Weights of a small GPT-style language model, trained from scratch on English Wikipedia: attention and MLP in parallel, 6969 steps.
MLP neurons of a small language model. Each row is named by its layer, matrix (down: output weights) and neuron, and shows model dimensions 32-159. Each number is 128 + 32 x the weight over its row's rms, rounded and kept within 0 to 255. Numbers have three digits each.
A block is one neuron, or neurons of one layer that tend to fire together. After each block is what it responds to, as a language model described it from the Wikipedia text at the highest values.

L2.down188:104089042174160106135108139128104116125087124096128169135132121122150036155128085069115131149109126127144139097130108109103109137197090157105097159148156197118089189097143157165159126117096128122155156154129106100157098124083137099132150075104127122163132103101170113105132148177099116064103133180151108153151139169163173069144149102137104120175151128120149089136144181132103115111107
L2.down256:121084099140103177090136178107098150106176152165170135153155181144111099151111099161107139089036124066178145128099165175133118170147155129075071091111144138083163143082116130133170132135141114140124110115107169048170156149127125089119080093181100151160150161063185119144107149174025155136130109117112074159132117150123132177126107098121146120166057115110105138126131100077112140117138
L2.down367:113093156142125123151132155066106100162120167133148150137155123130111131102168056111098128057085137191068157171121188091084128118123110153143149126097120141137156142156105111077143159128211099120094187094131061187165094138083116148114166163116116091125091145133145105155148156107204116171079126124228180108112140127147117064094157124180102162169106146145133127101144085099132125165184
L2.down608:106149152105138125182157112118144110152116153156129175115187115149124112135161090161140147057112156138122140146119233091105118097089007101123156098149141149102108115161100141075151129157179106123095154091124148255175126154124122132172167179084143135147140120142153115146071081146216121134075127084143081152112123109156088071086097143128127108201041144138108132072157133132110161144139
"Of" after "one"

L11.down6:122089116138184122190159151139098140158122141158139119130116130078130137166095145136147137166128136168118187141154133170089110108132142119065141119131164150147106134087155140075130152125125130000145101160118143252132199127153134113132164086108151128084117165194110140103093128115100133110144092151141169159150085085151147128143146145110088088113119137105152159092159058176153144163096
L11.down24:154153169111134189135090102181216104149159153146170114116100169163132179096132149125164140213151050127156100116156150131159114086127105109135077119166087139194119168143129154122127102055138175133131122075165051149094137116128136108152084098140101158104120047147082166134138115125085104131152124188087142189081125096147117135141143120145104105149142137129100132105121143152156100119104
L11.down60:065126177139157098098159140137077149134094160078116115164162107082195120087103147118167196071051159188083163119124170142113125136107108109077081133142130128100111161096116103083163144122131096069134106140135150223145111127150179100075110072107133141149104149139091135112108139104127175076155133146137151138153096091161114126108129127097085094103136087065153160102159171090207151136115
L11.down87:159113156142089139130059055212144178115133127115126141095104120095094189105116180135145129125176183102150155140156119114109087139093120125097129154092116092094137134049139108131109116127122187140192154115100146173128167096129146075106117158152108109155127106137083156081075139168153118139192115137136178198180127167078141172092152140123108097161112092114171146155136112112110086110088
L11.down205:103077182153114141103100135121133153141101139141128155139128063120097134113179099118087164162170146101131157126083145136117081118144113127107072135100118108098096151106121143160083139134180069066158108227131108113071210118125119169069141089152105140097128113115162129112121136102053096133163099137116165192186100049105160161170136105088113100090093133081127145088108145126113135074127
L11.down302:113121166124144088104113154117144097146129144177190146099176110049136125099162074112146136137081149186201114106093143108155124150114121108114119154121143144138109153130121122113132097122148153087151164144177179218093114136119061089062011122110131108125086139145082068136131122158108132123123122135137081119069133169177106191099121095091138126140154153123151148126153128114171133127108
L11.down339:100137165136152151103187132115138083074204173154132185067127151113133086118166147130126160113132132166147143174130123155094148105150092155172122113197124135147126188098132167139146107210146155135107120132160104205126180075110124036138056143144141110122131145110135138161125105169080100134096107101083123186095115122106162095139145133130146117119164094155158137130143116087091127186174
L11.down343:086088150134101111163141125161101207105131152153075149121078147058147153122113142139140169203135198155091174122175156130109124142131099127125112126121158173122133155151160103177172131119158112084164130103086136193108129106092164087068097112151142156134181099197059157088142199149081113138115102115093100125166138134136114104088172122118108105147114129083141149114134071173195097191191
L11.down377:167107169126095110103116170109149113101148124096182153081089088123161200118107110078127142165154131128088150157132171152064102108109134167121126128164082099144060095136146124109144101107144127071193150120131220131079091107089134134120119135136146126131113128134106119139145176126089163153189121094138103105121122094126063113100140168098149111168127080082095093112161086113128141078101
L11.down391:137079124131108109136104139109162142156179122119103113134135203092120098143096157136171108155121091161151114136104131065134103134122186101081151124118154119160093088162110155109085119177187153052127131082079126166127153128061104119154140129145071125105131135132100153162105233152094138183125077109092107147122082155109059102070126186083150112109146166168122148112172144111123080157155
L11.down399:081149184106145098194078133094097093135154136128116129102109147136181118080126133126145129121165092139079125128139125064037121104115072131122130155113152096103094111135086119179116140143100132112171091112085084144172135132150087133082139105048140136080074104178150095188167119131185112082152102154107127168153061128080109139144116146144159120101179113124150158173075144096116167117162
L11.down401:098106124141157117114182120134144121178073144123124109154141154195105140091165101155108124162126089115143142148098134123159125119101098137154114151194159155135140107079118063099129139130143151073095090103115137157118099150217140102133085096085138138140121032121103120130128163110158087138140150179163130135106138083139141163171105087100138125104152163106127205154138205109142136113145
L11.down455:116131115159101116143111119117184154132121150148134116119132109123164142143122114090111165077146096125121125126107188102106104144124163124164112116130128163101171182116107111106155182128137113147092139140169131208126202127123156099150132123098127091080150146163106114151174064154134147169129119145102135174079116103116105121020168109137141229142120045160146089097143083148097081109164
L11.down487:152115138138064113131119142116047117128135112116160158120066146120141050112095093123150092109122116105148144119136080105140142084112101128106158161165140087121139082074110073141101129175127190075141111163100147162150138117218150139127172126113153155154107146145098152130116114176165158139146104136124148141121091132177129184190079145140098172055143118194193147136164113103116139134119
L11.down549:140132129087072118136064130154129129105137157095169102123153144127142167124115168084078139122067114124132147119186158164155189060144143063123137173120106141065141157116041149124138085129181110092140112124107115178108200105192212158113134114195118103142085167162097144075159114128111138147096077111108179139179106094055118157154166093126130116136049075117124135097140115091148157170127
L11.down554:053135156079089119102119125111128179113150121140153145155152134131162133149171103152148105056085134070122194152181152091180116092151129079096150116141193126100163115114084083104172117138110111105105143140157086204085135119141118169111138116114107179186116126133091134143141113123059117144124177212168175169147119145083158127147118097115107070148130112170147197103127089173110059176140
Non-Latin script fragments

L2.down49:130140115103166125132105038077141131184105122114182112113135139101088141139119113130142124179115171084171121079139109117181142106151105136110075121190137128107141104075163087151115184116140066153116142157092148152107149179105155153190142133158138128146141100030076174094089115141114081107069130162147144109121133138148123129170089149138128151133155076127148153100104154116161154152100
L2.down161:129126095167079119140118102096115091129135158141133090101151155146098153122110151136104104179171190016125097170127152161206132138089105137108093175164147077133136168042111100179110178147086148137131080174125129169119079132114183148066080125090085114135110130096155145099175119126153194090134113121160124099161160139108143110154137102212162146084148119129097118149165169136124142130088
L2.down178:149104178139145113044181155129125097124157151150125147105153103098087115177060113148104039146107158091104172143191171164197131112148158084193096119094080074102129101166156121121128125182145132133148146149135112045078074170104121159143125089159158080124197117091096117060116157090112126108093071107096092132143123112122133120121109128157125134106143153138126082168144119170147066108080
L2.down214:116095124134099114122122174153121199120147129212108153072106104143172108114116173126116166083132142125122137117146157171124102125131078108110075118138117142104114131106079171143189096187143105106134129122112126205113158129138113180138184158134140137105115129086080135069095088075131112122116143081084067151155090164202140141076112134171152059159137086160131136147134112104116204111219
Heading ends and initials

L7.down105:132102111128136154091109158127131172070173121157104153085202212154133094098192158098127126086153134127133147116166129176110138152089216083170127107131120108163139100105091128097110193134141162174069122156137125021128118114070137115116148132114108111100135145116177067135138132123105113127155143124199116149134168149145163155157113072170157124127162074117127123158089113147109124080101
Mid-word vowel fragments

L7.down149:131126120161187094113137129136142122115112075122187128126162184085181090081113111131088111117145118111133190124146131147104129123086143129117156151125162165150127123182094120142137043132106075154107110147146172235120195118140107119142140091146132086079141084116091035124097149200106167187124093169127150150088111136112067171201123075116121123082153132181122128103142121132125091181100
Early word fragments, CJK bytes

L2.down14:110111074164118109123138118118159099086175138163049124142146137144185100092161104124125096155102079061151187159154108147151109141157099136127138117110137091067126147134179190155150138134197064053151096137117154201158112109121120070151093120103118180131100121083134136092187186133073102096115108166152175146166116098114096118124132153121149162093197119151147114116135153110137088088116
L2.down48:091137084156145111139115129139181137116178162107094110089121113152139080147123093071126108166128138057123116083108134107141165144135085099163124115105132133082135138101205181133155109151100110119191100102143112190168110119139092066179106118090148165143047136054158121162174182113077142119109130166185099085154116083134152137127100096120127179121171098123152108122101149088149132106139
L2.down61:117091070183114109171131119091153098119146167106093102144146134147182088125163085115116066136142125069141190155190106146117099127170130106133137128089120118062107107154179197166121161068096060044197096151117141176166084098135126059144107087086110178160060177080140157150160176135130131119133133147115163130177113121145115092118139133139123144134211096159122092122114115085159111122095
L2.down196:144149095167123099117122157113186118123135197131126115128168083194126065161125081103092110127110148078154163123142071101141117162158142116122106105106150122059160145168135230112135131081107142105187103143125113149099125083142094098149105143098073149183087142104152139128162188120121185122100106148134130113157105079114129114164156079105109085090172123175144123107104143128111092122103
Non-Latin script starts, word fragments

L7.down262:133182171102142179158110091197155145120125143130115090124118129149142148129120149102162167126195123159164098144107128122085073104128088120077104172164160138142194132114111146120101071098128190122127126096161159137077126115105121157134162147129055133140170112105081111157146078199131108098098133099054074116103103094141096148201153082111135111125137171105109122088104101066126137092115
Second word piece after K/S

L11.down64:176146118097098107137131158098131131122160138140089091119114131148178108099155102130065162122075066136112119093151081129084112118122144123105198130110129071102115130123124092151088105147178131099152115202169117129104102140191092118148149060137132137095172084118124144121134162116128121069067102116223143136137004153120125075143114113104141130146110087114077148139130047112136136181137
L11.down148:164169086086094148162188140114134171076153098136121112123162099145196150141090165129166119201108148106187141068151149125100156178092078119147119108156097074111148139092119132170116115048168143153186116135134098140032122140142078183103097118197083143153099161129136189150065119113104136063160169139087123141149117137159147127177148171151182141148143071124131149112117117143124156120217
L11.down184:121094157180148155130117132125146149092255175106062135128107096107123140101149116164118137117138099179110112139106140078126156182122130193130129134122114180100124122127115143138161157175157087117089104112121081131186155119106195115116106161164081120026193159053120053150199168144143109156161117117175081150122052142151116135103142072110128153120134138140149132174111128155106102101088
L11.down190:139123148115152091151115118129148108105103060171130166097153155071099110117139231196124063074105188145090119044141173179159099177137134134160147150140095143089082140143171099157128150135132081080147072157121133129161104145068141115106124132153178109137132070093155123153123106127114127123108111140159104115147167124131164136129179106101191130139126078129159145127152117138149123097138
L11.down256:092145111064130057196123125168164109078121177138063128120097166132133112183141155125156123129138159116149067157157140160101119136136130191115141108174140147110097076084163176199100095178098214161147141120170120143086135111131118104114124132167168126098096104174195125094104155175159119117109168079127143133116122165097136104181089088077140071140122116182134138158096101129090141112142
L11.down378:139187199151116119092179103101136160148168142079142131085119143139074071143102172157132097136098102086169126117171132082124132154130145098074132166131130152143123132134048082096156180122127132119148114157179175172161170181206134157128103126130148092115117104128145103115056101168131195157132098146127133135094111150099157116121108159091158142040083109109128117246118170156114106143163
L11.down386:135159098106144155128058132114135135075138143118151137177173155139084148154129146177108155171130157082148148163139162147115091139109164107158167208089124089153069120105114184114154137123074089113066158087117128177179144193098180159080129088172150131105176109147100101133125146151103082115087120147134121139133086160119090133148144140104163122095099084179068165087048140118114148099134
L11.down414:126170122136133110136131153093138130182159103104125146136162140198141057200113103170126146092085141104159133111183082142151161159192176110141110143075145172121098125159168111140155174076119123121081105208096113103148137077096162128153103132141166073167132151087080104126088118106141106065099131164109096156084059174133156170158134114194114149158208102121140139142106157175126155118142
L11.down459:165158144160133137131119122111115133193169117064150168062134133123129176137117117132096106202168126124127170185192117109126137122073167118102134093148100193122107130121086103135151100109127152097137161119129193255076135135123106151157054116074121145085124119186124142141092123131092133172143108085076124139140099092092164115158188134124135103143095149166159122084102134117096066185174
L11.down501:095161168132077114091121120144111116126122144176153093207118153172145107122151126149075082166134158073120158139169139125158130123212152137130154108108108134107122133175082115130173110147125118102200147122165141122158095113141182108116115138152108145142157105115123157084098183144181104141139172090128132061141123095100166139152145126142124074139088118109120133117147158102157105131131
L11.down514:094119121179092119119100104111158213110159122119088133106096132112146144162125087105128156103122153090123149059129108096052130174118131181109171139176127095148146142067121183156118100144092200144131110073129148103159142124084117150117078194119164162138128152093101091120204109127132115109120121160096068077163126126130145128068151089099072184156117119140192128079128125106104108166189
L11.down525:205202098189120143145186124138146136099179142078146117154125142076181092095145143100074148136158135135167114105172152083137134170135153172121149141096158073190156142158159149142127066146113115186100057128120131161137113144177136091128110122153147102117167104140089080102158110144094151131115147119114078150150143140096145070217117080133131155100139105135171159109121102186082112116140
L11.down548:149093110077128123119102120152137146139136164174099145109182079076160109126125160137149085177082113147123167113209095086146116122124206153153103132089122116113188183102133085206157142171116102117092135139117125128160144196119104200144100118148122116128173105113112140072079155123112130164106114179131166114109115155102138156155155073117137160169113176115178159126135155116133179114136
L11.down592:095079104103081142157082110158098119144083141085100156131159143119143172142130068143090107131123105148087134161086156165147140109155148099119145117109164145101116102176101129145095108127119141204125138110060106137199185064131139110155122086105113081127066142105118152132104115097167113160116128143072112163098139166138129097148161137102103086129156156118143112131113119091087140147105
L11.down609:113187147132156072143205120102133202156130168146131133133144145119114158116124098176087129121093149139100110106125126024136164117120097173118134134140136073171158178146135111088155139142117100117147178120157066098151154142110093092100080185117177146160086092123180106197116163097138094098131171165142130163140108178120181167146082095113110122126102125055151154101068125126070104126185
L11.down618:172092091168169086153146159117037111133152105173022120126128095120111121140078138134168111193133129092091070086149091175163130098145173118088149170126110116148137082122113080115117169157166197071174127096121209155115131175138124117147085117092140069056197126088079094109118147107121132151141097138179112120092126104108168195150152103113088147113129146125134143157126077103165098116141
Article "an" and word-openings

L2.down53:096152177091140134150163149167121140121122117142139152128128109130115100178120081136131128106127141132125168141157170099148095086113000102143130096135166146128107115173090194120142130133119118074101131106119113255127118151135131157170150155101125140131142103159108134128078092109176138147123146031096063179131110114159112092077108143111129119143105124147126120054145110136115148185130
L2.down206:176133127138043110181097090156082122159113144133079109086093121182057167158147085128119127071035160100082172154149171093124115163093145117106105073140146043163143128163116094140124121111135134126177151149065158133149109139147159085133132159174127112126127129108161122153116133098179124127126104155225177077183123185144156114111096112139099142098139114151139142141147164142130089143167
L2.down534:122158187095141139166169148177126133123127127154144150140141114127111107188144088148140143092158150133114156149156175110160124099122000116146145104127170137124117120193092195125130130133118105111083138101129140255133114143138138156175156162109131128118140086152131138136067087109190136150087111056098089183124118119143102087063101124113125119161118124160120123047149110161128137196144
L2.down580:124162179106140147154169130167135145089120120135123148131137117123113089183120082146137151102146172132127153138155160102144107070104000107154131100139167155130114117175077210109153119129132129067096127101140129255116136156132150142192151165101127141121138081158101134128079092111175136147115131033083067182134122094141107108083099132100126131149102135163120117061139120148128141174137
Mid-word continuation pieces

L11.down92:081136120102162114095149130130114107152113162123137078151096136136145125106123176153147063129087116109095131117101131106079180123146129120149093092130181132096122156178109146150127139149104179190136124123186124147182139086088080152137145093096093181124142204170178098128131156147044138120151128169121165128169164136189108114088164151181154123129171130117123096139133147151095135139150
L11.down103:138149139109140159134134093139138097150153186115122129134117157156136123096105131145119122136112111128115141104117148109106138147104099155151156137171079107142197117112124139130100187123093140099132126139053087000159185113085102156139120142182140120093134131116138140145156163070093100140176170147166145123149124089120108116133133094173131121176161113129150118154096110152125150092155
L11.down108:099097126178145112157118155125100140147093098152164159122127111140130085157136155127164112150115150124056083120151090137150144131127144186158145121206110141119097154181116223173119124092066163163099107139102180146121116175119100127149145108107110120131189099184052152146168180170127155165151090140141049073161101148129158189111150128158142173125069119101159105133131168093110107169141
L11.down120:151153090005193119110095066144165097163099156122104128125179128156108130146112145087157119130136150137131082120110107128129096090139140134123203131168119126105157149113113144134114100132149133255137099135123128105165085103107137129149120146132152092054121099183075135089138152109131144141105109188151109101137158131086180120164149103163176140111143125086082160214117135125166176157116
L11.down136:093103131021111093140173036152133084174107139141127125130121132094121108139092085117167102147117117128117094155151140074158117135123070174114124102152158115167153143090127120060178175103159140255177112168098120178139181075094120104107100172138138127151118081131125120157094073135127137094158165100148133116164133151141150087157123143120061122154155119131098106203150114064130129129097
L11.down159:102073145122140120125117119192155100108094071145120169137167114129074128142123171129121145150176141120125072168080181143194121135111145166132146128135142183138120117015146104096115161168170075121085109108114180148142115153129140136177152107129136119126135130135117070130140128138092143140094189195187168081129148201111100143114158131134082139116123104151117130127118117169123155098116
L11.down180:194147147104138144165151142149132144207155127111080180142126151150140150109167084115089058145072163120159131187114108101128102121138121139124107142136153121130173111110126088081153088050125198102205134149117136101097128166127095185164060107168135136133112157119187172131122123085208082126086181150065154098137099141125148202206137096092122124110113156120130129146106065128149087125160
L11.down193:129139117166118147124122151143103099103134128120093166144143127217101180106067121095083104151137120127060056115160134122137141115102144148144177156133107094120190130111102135122131163106124137156152148094187113162109086105161135082091112135121160119058126144164129143142110062157132092182080089160176107136133166055101095157118191099086161080127145154069121127122098086145155146117175
L11.down276:132055100101153117149121097104114089111108161090100177109092130145120122068132180167163052158108116103131044115117120141118102146121072120081177158133166092175151159060164135153135145127149145131126126099149135039146144128171129134175143147097056085132111048116110138122100120121104050106141139120152131096113157156154127135179115045144139125187115157180064151145113166103107160081073
L11.down278:161194156106176151131149094071167105111116129180138076100159140086137087103166188187103086129163059151140150182125148086185139122165228173121140083146183169098178131111146125087078122107076149166121175145166164163102158128169119147142120108143105126171132124130157153135099170112062136128122110153147109100134140163091131081155170108139116139109068209184094073122118079182128118125123
L11.down336:151070140085134138089078206126091101143137130119171160134104165114159169095117125152152118161136145127151095083096105123078065099107098142089203199123117099114119124075178083164121087110101081132180146145157123154197129088172172144131162170129135092125128137114196081136160142190141108130111121111154142097113093099152134085159123139116088111131156203129103135137138098116104199083145
L11.down398:123130097129168129166153090153113089150121114169137093091164087154089118113089113052129121146147133132122053140137126156146126071132152179137169108138101157087154122127093062161113133138094098254135133150107136117144151083135157106118100141130125073088116127214131137102113109126122145120134089163104094084150123129089104058134142064138182103148187162099124143176141143079151166164137
L11.down402:132138162097143150117115112185163176091115108113154096143164180156173117091127129120120148149136102123144094175171112119106091144117123143151145152209135128114194115146156112084073176096126139196124151082167127216135158057115156085142122130108170104117129133123161132113146131086152140159115121091188112159161153169153117122138143126151087079137163113150104064171125111136122098124116
L11.down463:124093123059159134140152106138113124114222124131137081100157159158133143116147119138134128158081122191111041147169148156103153142106109143126193142092114079134153126212127137136132090130134114255114126128148083193133186145124138117141054118117148107105106131113124119159116105112122111133137195145138110116143118131156111117194168112153116080181103124130141113099115171137094185154119
L11.down495:082126094126117126104088139165128152087154097162152139124099119140088075175174066120141129160123069150091155121128155167141167127159118135109130177085133136169130145103113146112128156095163019142133135133166119076160083136083132157101107099065186162131150136114120117181117091131156165159139124163051126143176120218148130102105159187152145182128164099127113127136126109087145152147201
L11.down598:134146139140107126100095149112084086121140113105088133161144120158112137110133118103106172090146088104122145059149122101068118141097166096123191174151096097119101113151184156115142120153112179255112160190082108183183157080161155143117146110185139090141132130152160115131137123153200138116185142149153183057127115153110183131122068113128098124104174160101104128181140110099123127138154
Opening joining punctuation

L11.down26:144135119122131140146121156107113140135130115112123166147165104168149128146085082125145170159145046106143163164140129136118133146101140112168119155107128101108088112150179131140128042059128176159131197099155129141145147127124168141098099095233105133138108108134089159196126090089178098113121123162136141129098089106133081143186115138130126129129208117096145099103131140154132147129120
L11.down27:052117071089166036132139087092109163132178111149140138115170112175157098139130099160116114141101135108095128178128118125145079129170158158152116135112133169157094131084177103079131189054117108137139093085108140130085149110129207137130136088193147154164063119078133114153160132074117093114115158144159086177108203137143142109140130124129134114069131130160147136157134134145143124130140
L11.down46:138163175141111099151137131186101170127132162103088173177161078187101090133112113119116113140133092109131225117072101132175145099066044196144092149198108164120143106076101130098177115120145125139114109128102114149087113146156112163175078093119097155108075120148172144107130094104121176192132141164092176143138197095122071137120114151141173117168152170142132138116119124122100113126134
L11.down86:146101181078114065149144129098157140157163165118089152156184127056141113087115125070137132162144119158085134086148133135136132069123124105113117175177102130137100120095063101087094115113153145151092091138122163110116095101168154151092103076081175141132143166151106152091085190091086115135114135136104113180088125097091160195077113190165114134091082122127184170095079146119154107077104
L11.down90:171098136097099150114156149152146129093139070084092113197088085137098176085089175152139117064088137140185131138133118171141122106077143106153130141105130087126151151119150152092095161138138076190204159148079118115076128187138136173117117146106096171076136169099128168138167167095124145153138167133151087131095162139116124126136128144139130138143164085109113110142182073118116095114125
L11.down121:132128182058096137088095133119106120099145170144124138112081141118157131090148119143139112124134112167136137187123120131159102073110180061078168193182085069143144100107085121161141138042144165133167166167138094070143092107091114125095100120095128089190083137128104093166137171139120118117157211127092129170145084116106160128177130087084088088079126127125134126103141113195157132123137
L11.down129:163141084074107105118093119156134190106131177131059183154108124156098127136145203096156102122143062074099139110114119147114104114153121074112125120120116126123157200125166087097132131103138098228129078199149125133134105159068062145113111166109120091110108103107085136119105106094160089147114126115136142104074151114118132154110186157152118126121132102119094156156106119076082222107155
L11.down153:159166141094178126182084136128169117163083164085117218119124126140150127089157160124118140105137140117110126176105068136089122098145069042121190103129133090140100153118094125122108102125082111203135142118110120130073145101102119164133154111074107169073098127155108154144143167141104092046114178167162130115066100153078156124153151107103131126119135114152066200107132079151071138056133
L11.down195:185131143127125121120084134143124043093110117128062126116120190149116072132178091179125142108175073068111127115097194140141103115132192172103119135129144105151123133145109102087096145135124159146074154130184150138152093102142147139104148138089112111088192114128125177083171107044115112178134081119118158158171110098126100167104117099091142142123121138073108104126132137082144183111126
L11.down233:126146161168098114111106134133123175126124165123114145114123090175133159121187103127153134155161094085108139107170107121105102148111152142116161124127126125062136140172113175152117138160183149206114130092135155117088022099170135185146162191154129107151160045189116155133184203156175130107128133125141081072155068174122120108137082144096148135117135162132083183161141114163122135126094
L11.down247:188162160134139135151098122095118077157104161125207135101102134088113146147167098102129101110190121151116116081139150153133112137132148181112152154129115146082142160128146116134121152101133130122177152130117207107125182130132121160171085072176076111157122104107152128121104119120091136156153081083161215157119119184080054141114113167168129117130098128141036191170133165164117134003095
L11.down294:108134087111118095128085162119138104076093154118144190105140075123161155117138109184153168116129118061139093170114168140124124130130190084069121138154151129129097090088118061037139079105143073123095133105120134139162127072119155155116122080116091113135124117116105061083172157083071134160120119167149164144097165103107153142101190166198145072096107109145149143163129137119074158079136
L11.down384:089096128142119139146112160157156155129081161108100168112117149138142174081117092142090098128188114119123143116120134161095143108132104184130130144204158132172081134157082095120120143124161159095053147154147184140142198071077112143145137042109088177164149126152168149152153119069099187048163185124133128142091134144108083190169075148191138104120096138111132144128145130148155125138146
L11.down451:139117169155106138187145129051138135148103128128056120132176136129127112149076145142126112182114129130140159165108163183117156192161182159161113086117157115123160095083187109053147110106114081115184119143101124140167110185119148123124196167193094137156186123094116139128103163166120150139157151143093127179202103145165113172167168107148102156098140166138113105149149154154102113117153
L11.down519:084098133044145147098156140117076087099096176113155114151074076082170151097106089128115102160126155094068115124103167147117154093112078182150080114081162116121121136131118103175110102127114104139102142142136175092157128130124166132113170137074074087118146150141104159069159072070158124178114177140090171123112106082200143070139170113171097098101120115058139121180109165183094098115107
L11.down611:151146105125138123129104101096094109177125164125158128120173070162134158197143126135126108106145174125148146164147105162113102160023079092148124149127118176103158148091155162078131095140121104103109131116130178117138116105074205114222090099129086122158186124156123098178126149170100163140119112122162229152175095119207176120175127155140128129076139152137162127141126189187101090122128
Mid-word name fragments